config.yaml
num_attention_heads: 6
intermediate_size: 2816
hidden_act: "gelu"
init_std_up: 0.0151
lr_mult_down: 1.5
beta1: 0.93
lr_head: 0.0046
max_grad_norm: 2.0
schedule: "cos"
batch_tokens: [65536, 131072]
doc_mask: true
train_tokens: 838100000
dataset: "wikipedia_en"
MLP neurons of a small language model. Each row is named by its layer, matrix (down: output weights) and neuron, and shows model dimensions 565-660. Each number is 128 + 32 x the weight over its row's rms, rounded and kept within 0 to 255. Numbers have three digits each.
A block is one neuron, or neurons of one layer that tend to fire together. Before each block is what it responds to, as a language model described it from the Wikipedia text at the highest values.

Responds to: En dashes, hyphens and "to" joining two numbers in year ranges such as 2017–18 or 1917-1995, plus "and" linking paired nouns like "design and construction".
L5.down137:144179127072175135196074090151093202140132119077134156181236128067169158151109108130119090042137106119115121128109107142127188168111130119129102170133123118136085136099073148127159173131097113086144091078097159111101185159097132115121181113099153141084112131129122086172114097119052139090
L5.down210:116123120143083128101121146106060113104108164130094148119085132124070124098137097179166109088082117149171054144098182164124082128086130186180196131105149130140145192098077147193130177093125142112178142152138139141144102102150170173114103131129133188101114136079095152170103153102126124075
L5.down397:138162125103117145173153053136104096084118118150100121148142134124068151156132165117060147125145115137136141164093155111147184169096164126123061150083135176091103088129135128104097121127160125104125119112148093127166122179145133102113091147096130129110139129138199154131134142178165148096
L5.down713:103085093083163172121124148128139106129119128116112131132123133135169144165107148129178082098145160164117138122090097171049132071148112096100121093121093124138114112107127088115106102048108141101121115088159181115176136156112178160101152061106103113106163128133150141124042075165128102076
L5.down730:161086156081152070127136120189095096189120148141102166127122142152113174097176165140162159075199123097129120094139141103158164194099153110112098068121117114185119130162119121159129122152143172141088072190097099159149138105158117127132133143137138176132152130127136107173094208087103119110
L5.down1158:160119150146084103156076087156146142188025064130124114074130086125114141139153201083100185186115113155168118153087104143154119117176163118168142179133148139150084108134131121129191169072070120105129200082138127103172138130093142096078162146086137080134128116112125128134145125151152109117
L5.down1174:205158063133092179129142175124116154195109112135113110107167156092157128139102091125138080146081144132085084140160120164098137109099174187063131111156080135104115143128101088158140149140116089137195139099093129081119159114136138085149120200132075109125156091103112114120124128123168132133
L5.down2127:142105082214177059111175051077131110127144120163081181119166124136095152181147124098142107090115129085151160120159142115110144179103130095173124103161046149097121131157151089164094173109165101118139103089127156189067159135129142051113170170143064164183161133158122146131109140063150140064

Responds to: Mid-word pieces of Slavic, Turkic or Caucasian names (Novonikolaev-sk, Karab-akh, Doro-ș), and first tokens after Wikipedia section headings (list dash, "The following").
L3.down2592:171151134087125114107131140165108159113114099130129085117119091149117131167126185084119130124140154116121168168131138195171191191173098170102137077108139169148145085104157092111105057180128118107096118077084131103171114139203111131127154163089125154189148142087142147143084090130144170091

Responds to: Tokens in motorsport results tables and race names (Stage, Prix, Racing, Ford, GT) and film section headers (Cast, Film), plus scattered biography words.
L3.down982:115107106119091111084158152106218135088140167116089121138136181128134141169140140128103149148122199150129120101133063130143125097137059090146104069133081158169132161137070131159129085088127122119120091169130138113078101142101116092113164163144160126106130085135145140214074097133235103171

Responds to: Tokens in structured Wikipedia data such as infobox fields, table cells and headers, numbers and units, e.g. SMILES, HAAT, °F, GB.
L5.down1120:048119134153100152091113154113096149083127093094169161131149056100086145062101144065168121114164131114126188174145140163068137210083114102145140087132051178180184149139084183125101145155159140132139088136138115131163136120135163157118125116151095107131150133078119120130139173089173181125
L5.down1380:140122126086124196164117076138093134072125134117120085136115153141168138113139136143093148141154108088109071154151084124096141131094136121167081137161180141131095125155174090162147159147141079090137163115143199094101137156127115117121186130141137155100102041094130141113086163048121118128
L5.down1671:143128116158091117129075116133156160177195115106089126152148104147079101108177082142157149110135172081067171098130134123121120111163084105172154080157097138134067061171103161139146124110147067127189151127111082121076086084112148062142089093166114120109114071129097165134120113162209171156
L5.down1774:127141093143110134139122149119132169120133144150173144006148126084109188118140110167129113113074137132112111075107143106126119122154135086105162126121089137146140127161125199165162129137136150128142087129157129098106079083136135085135114137133117108064131094135084083154193047120118148149
L5.down1861:136079138181140145118117159169089154053128177065142146110087085138115129141152122144112106120133113100090083129194181136136094125123095145196114113121146140127119086143130115134064100058158161139168145088198126207098172110127090148210139102108076057137140174183117147122074146154125097150
L5.down2552:132087129110091182117211166097179109143125130103136060090122069110114149151097151146169136144143077099158156158141086170166111186117160139150123146142151155115174137099110157167086172224079149149123144116138072070096146120117122138168153141161157164159124128120118099100121093122173139099
L5.down2620:130089150132168160132163158113116117137166178068116161183173067168136108128109118145166150103123112110167061126151141119092143163149162114167112124090107124172171139128132150100092164120110056116117100181108125141104163117115186102170152088119115133143115165115137136117163135148158172110
L5.down2683:094114143174134102168153153137097163113144119144100152164129170131109141130188146092121136137203068112103097130100153092151110109210141125119162141115095114108112143151129115126104127100178080105119144117136179127105135145176134126147135146101157106086151140152109117159135165134098198186

Responds to: First subword piece of a word split into several tokens, mostly capital B (B-itch, B-aku, B-Sc), sometimes m or Ar (m-ole, Ar-beiderpartiet).
L5.down58:129089086166169111143122071072117176064130176115101152078151086138164089139130127178175133138146130153095086098061106111161125160094141134129142133089156129140118130144102081157104129149115113100107152137155149166112115083177104172142132185107134168086128123110160110124167110117178141159
L5.down325:102152132122088197137077077162162184145097139116109111120128119113162142187075144141131132185126091141150142130121154105126143120173166160110175146068114182120123124147128151148149170084090137070154139104097183162153108047143151168137095128117026129123171119120154119143077130124150115123
L5.down428:151127192085121105166137170171161111149179145138126166109153098145150093142136116089126153163144135133124076124167193129144109134124144065055140136123124119100149074138134098113093126085177099091105124129091139133101114079166128146150107160087116125129141118109137118077145101194082131098
L5.down522:117132094142132113171103108190160094117165207107126100094121112113110140122153129093168106150175112127070163146141083157103118235195171097129097115117094112103145079136178174096103141145151133044150175171098110134165138103062118170137139121088105156143097151080158184133168136124134148157
L5.down530:123138082186082146141158104095086135138138174062168106063131093153128120077111094089129195106125103107153106110096177129139179153113063095139087162157129077133114133084082107135168117117096154168118121159114108113170122109148138108083086166132156104178144118100107112103135136123181140127
L5.down679:141109063158118149125084123156131184195246145109104151140072112128086149149154152158126108113161115142115137124178160160163155141123120117131096129183117119097108169156152126131109110132163110148186141123091157131131129084121160201149100083120113189134099158114090115121185122125115119070
L5.down1978:152150161092081122088128153115154146115128169113210114140145155111148114108127142138136114110136133094157117167112152161125126073121191126090156138178078137125145121134153091113126169153111134123163132113137152164150174090148106116120066125117130155138115150119117058111161127122113140113
L5.down2480:116085107050134127053154097065118172156122153101157149120110163105115124154094158119103115122117098122147093133160113136106131116122144132120141127058194113089115144186103175106124113145120165138055173141100159117078128097154194086163082154185117083101136156116164104166144116121124136166

Responds to: Separators and field-start tokens inside tables, stat lists and infoboxes, such as cells after semicolons, pipes, or spaces, plus section-heading == markers.
L3.down1224:110150090099176149138119147128178106093129137130127095091159128132098084114087154132095187123058161135175138102131169088123106121104124140160127141129150153191124126103149129127165145123115141086150121176146131134086164119138082157123070167120176088144098167073116135118143180107113179099

Responds to: Column header words in Wikipedia tables and field labels in infoboxes, mostly sports standings and stats (Pct, W, Pld, release date, Goals scored).
L5.down6:111043136146065133096165111154138162145131103148193164156131105137088139171147135163167205090080082151171160100092158151173115080147123074172106135111112135151112127121083097125051205123102173108151072119129121153128115126146133144156136130163136133152106113164137119129121119110142089146
L5.down316:145122113143110093175145117069127159123030120144102168172185119146107116128114130067163119154095143129107083100136102144081136224131146129114117138175135134087140191139172068152119157108114166119131128183113105154155160121131160079107061092080055135140132083143099175151120077168119157161
L5.down414:196085066146167134078130165136128152134152109172064121110097134131156100101095118202135079128186128134148133145116091096100168148051152128120146108120115137088148104133170164090142099115159148151137031090172142152147120101117107133141090133161139167145155083195088150057115149087104072087
L5.down1092:108152112146094136177186153190129085101126069162126129186182103130107202095148059155133154081085087046098148136083111113147090146198149086133203175082127162164158129104120100115151109071107119166179120101117153100134116120127124134113073140095060138125090073197092125119102151110164167088
L5.down1427:087155089134132160071135127127188110146128155138125094139111131132083105095105128182137159053140110094140095140156102088205148212126203150099158124113129114120156119111142176103175116193124135161086141151144088102101168056100063216095142157118134176111125152127119108135070077080121082097
L5.down2271:128125102093129110131113108151086173094156194167083172148178090139126146147091110120149117097145156113132161165204114177108175172144102168169092150102084150123127095146108104039137107182093135110150165140092151171123158121148142121165123064122144169133071172062118142138134142154170171110
L5.down2464:097160105173116100134152138123131151117169160064102089123140055126129088159133105134126134102123084134157090162123133156170073155093168133113155086136130047135123121148094121126126113066120156058102151148123129170132125129060138140121135141110102148152134129133108146162088201175139186109
L5.down2796:102138095143157131141152176081172151132071135104193076216159166115087157090128161167089108122097111121109124124147088075156217161124160077119132081093138134157154115099209103090149144185083143165138110128111134139079118057166053143146165139140173073167102097144182113140120148160185080063

Responds to: Tokens inside templated Wikipedia material such as tables, infoboxes, stat lines and legend notes, e.g. "denotes films that", "except where noted", "Bronze", "(213 ft)".
L4.down103:097127148151117160129108131166115091109152104084141217120227136182170132153096103143155127114085160161168094175155179161104136149151122147132129153154156118145142096119104126162138227162120112147051144054159114125123109084120105165140108109120176140136123182151159093128123108106130127160
L4.down280:063143119165164161116202192146159174133125076116140160167106060138141183110123107106076148147137093119137224169093130145109166185109142122192118179192061194114168133173137101200125136157141111129106119182116121090101134064109154109115123108199126195108139097076141153150160157151173157109
L4.down906:131117089070126091041130170111119144120166136179109086075041132062132198119118114126146150141152111135143099138149209074108155118088119127101153138096165093135110174110123082099129075116159173175100155123125140134087171122132092137117145161138105092173136121179139139144130087136160131106
L4.down2332:081132159177124172139135139120170115078123116063168128161092163110096096093052124134099151134139118126113127137167129117103102134103112150169123124130173066070149118073103147150128136116124097120166093163124137136127138131138144161160165099232104147124151139163113059165135154093226120142
L4.down2560:153161111139112102112083111148179090150097206086114139158151109142155158160176134109127201167169112143149113134141102150098187149176091166125116106184150136144098106129135129149074207167087161192187139125127167144112180167109116140122139105147165108101151194140155091062076056133134161089
L4.down2666:080073184111142088144156174112100127156037144148101149148162170107134144206165154104143037137092138126122110100129103130120135130148098149109136132169151126087156156129075159068181142119098173153137155171092184153111124176099085167167122151136161093137142143153152146163154094094124125102
L4.down2780:119113162178126097174120158163152134105201098085079196115095125118111123190110069089118101179142081170123152138157098143051134109128109153089135134175160088136184185181118171101196053106092145123136169124103104100167119125103187116163101144150096173179117091104128130121053147121133126162
L4.down2814:104117070188140121114150138120073045097137108106133098118112026118109092143093095150166135063113122155145112161088068127159147125193098147136122200150077149074150119104116129172126135133116116197143131122160074139086166120108116148085151099173118153175143085144127173101069089152102107154

Responds to: Tokens in sports-biography and statistics text, such as stat words (steals, assists), career-section headings (Club career, Honors) and table cells, separators and numbers.
L4.down217:065141161161108189136129150123161161101150144119133087090173144163136145132149132124132096130152154189173163064080096118153178116115075104151152212130060130070184144214066126150089138114123137152142169133117123124153129116082141134106095113164126117109172139087144184150105145110174124034
L4.down654:100124128180187066089165151171149120112088135179107124100167127152083121133175155156143172106107110104102134144142162059170104135069142063109133114120098140125118125117111111114150099077191152169065158111110107105078137135147108165133111071136125090071162139130146144152109118118200174122
L4.down778:090090089152149191091135196151173099133135144112082112123207084175141140160074131157164163126120109126136118106106154145104165126096157149084141096104112155156096107108072168054179086140132060117047064155145172123084120136140078098128153149141146088126181065159143125143095119107174140104
L4.down1613:083178116096084148155159108099114134144099131163129163085104148135153126153096055110131190164133159174148128142087137113149116128092156146111108116139105180124082161144130133115168117204161121173142092105104138165095066141143193076123121116154117152113142120109152154118121157095136105176
L4.down1944:094064171112142189111141084087121097095063136053121147104119109090120126134105135160140095187092143137123144128110114151217113112127172081155100088143065112150120057139085185187156148182139140099146136148131135120095171076134048127143095119152158167165063080127120128133154180120140083108
L4.down2043:133111054143114143102174172171090107143156106135116150177100152135121146139158100188142056123110130118135063051118072118175139122105188125078102097139173104124095187127103170131121085128103079116096131137169155127117125108189143063163169115085229128094187130085075135155104176103140174088
L4.down2421:130140120127127170075109119055079102137125076140106156157153147132107169131126094124042103133099134178125103112049133173116176193093141155112111045107138174110168145115094154183148125071071115131117111091097100129163118093135156165152175086116134113090078149136107117102096168092164114152
L4.down2593:135126127160142208147176110112120085121073151131150172130153179235127140163117172143174194127173149137137063110086127125158177129170105092143107149109129082128140147088131122109127134117083131112103094146125088177189148151148108066089125197135107111122149125149139102132149119056108108053

Responds to: First word piece of rare multi-token words, mostly names beginning with C, Ch, K or B, e.g. Chlorus, Chisholm, Karabük, B(annet).
L4.down90:115132187146141119104157166156140135170090143138128137087164172143104147115089127112112144129100165142111102168138136145141174185153183175106097121110117083144126197084148112110111133102165062180206085137127149071140108061150174088166110104139154131145136102108120154096099122072147136191
L4.down185:140102046137103191156122136124117120144157137143062113126169126136149145134117101150103190133088106126145141124190067102117111135088129101149118172145118138115091102069141152143049170043139148071127179179133163174138139161156102133141149134105134113159075126106081101098101085118135180102
L4.down219:143089174139179140095125130086134115161102174078107165062107124176109138102139100108127140181123098145046108136152107100121082190130166110129151093110105122145152156092111138116083111136148142117105142145084101118107128153048130144105148150120192189112104101114142158088081109156103152128
L4.down1211:122093091149151126106165101153153136106111149142098145057110081074087147124127099130100091136165121125095183137106132109126139160144170119147142093135126115080190189108094138119084074150179151179157112153161176131127158115102073096121183166181124093119106087180140125177121095111140121080
L4.down1673:125100145141171193139153117172131105089130151149143158126071141181083072112140123129101137121162123148100173144127126141169161150142123158116125128164124122099151136118119129111095108070091145182129196108090136084091158055154115156105137198105105068072081121161105169129137123096139174148
L4.down1918:111104093115182105105126127165137129154087124103107138116185063151157150108176159097139123083134137113161172160115099143138106154113116063143122072172047082163143164194106105069124109143109072074165111175094125159093117148131123143097129170164090104125100082180171099133145151130127098152
L4.down2142:125151129101125156144090096151099093117086154114097126124164109175181196126123147116170122111106107152109150140099129097103149102147092083172142137123125162143133094172150172139145172100072130173100117096131131115179117150040161185101114148141114157129170109132145157111168073111116027135
L4.down2155:168074083082153134085142134090152119177170198136143146106129131103160175156094108128141133179155085153058105129160173128115147086137142096115149127107135163179098141120134113127094195146139072126056167132105187166137113206191133158114129094123136162087151131093134172143191113162094153105

Responds to: Single-letter first pieces of split words, mostly B, A or G, in names, abbreviations and table cells, e.g. B(usta), B(B), G(ómez), A(osta).
L3.down2502:145080114097179077154131110140163120147128159116131171162128189129128138112115164106105112144078129121085124122158122117168156091126075132149112135191144124124143175201103124130114176118101117114127124076124140156158148065122156129134057173103120119113116109150176129129118118171125155152

Responds to: En dashes joining numbers in table rows, as in scores 2–1 and seasons 1956–57, plus table headers (Votes, Date) and "under" in prose.
L3.down743:139150111091124141163167134122108122160117075100133126111194177103110146157132107114100144150174157113139128107106123141130168155113132088115163098101106139107183133118126161112175115105125068058119061167118113143161110133129169121079080120111148156168166086111149097140120157133120162182

Responds to: Tokens within sports biographies, statistics tables and infoboxes, such as club-name pieces (Wigan, Ayr, Manchester), table pipes, year digits, and career verbs like held, led, starting.
L4.down65:126101147120103121092150135072134104082159107157079127101164133067194091088219180114111129092103139174110136029168079078060139224152139175194096144053104111106138158180150140098035138085169203133109144126112224085129140103149164129159110137128159127092121169146094101109146138097185127127
L4.down132:156180080152174172149142136100098152177169136125144171170150160079139060142097146100164155134122086119172087147072131109143097112138163157106118137178144157121080105180134074122165145167123105141108159170072139147165191064118121130128116113101147096083131135128127087087120145133087182123
L4.down1158:068184157134045109140105113124100152171118209128093113203102145125172158154135124106077165113127138143216211102120084143095151142149145146082077107135137146146053088124045112116139153166146124042125156103110135129130118160148160152128155114118138155114106120124147135096105113115128104107
L4.down1223:108155111171178111179121129165135183149062096157101131112146218130080151128115146078164155208165100138191106085149137107110123132126132094112076149132110142145164135129048089141219149137152124172129156096137163092163166057098148159078137130102154107121136137112146130119162120122120113135
L4.down1334:080126160185164086157130137094162192160088145084125158111159165135090154180115139154125143163140132205104099103134105125194074091103130098135157111134115112133117168112117110133098110116099126098077164174087154116123117108144108124124108089186130140105095149119109081095155112169126119132
L4.down1402:139135143091095121136104131148181088141056124189125111130142118104161145114222135104094088159157151141124120085100119152084167151121093124128093158114086164181123145133081188090102137090178143117121133150139102095172128132055142063121089103232124159130165114043063111116122126122178149090
L4.down2277:132157183123135070117141160192139149117102170121149170170131085093138061058115134171078143128076116099221110105118095120126116104074144087161156115117157171157100166154128135104082134098133172125100074141106139168102117157067119169129116193122156126100113121129148153108095101095106093133
L4.down2588:088078196112191123149136141144108163085132214192116165128154159146135064137147125193113165170107068181148120056159157110146119080103095139151101139189095120126107131136124144101111161157172080141150138130086095139147127134113108152117128151093073120133089104181154189106129067089119141151

Responds to: Tokens in association football writing where a club name or score is next, such as of/with/for before a club, separators in career stats tables, and score dashes.
L3.down2445:094051108079099055144116072138219145085155180117070087143138090105136170076114120137141119160106134114078200139095138125120099131139108193116173154102093085142160142162135105145121172148128169112168112097138082110049148170094102114189149117178151114188157097119063116091119113146166125106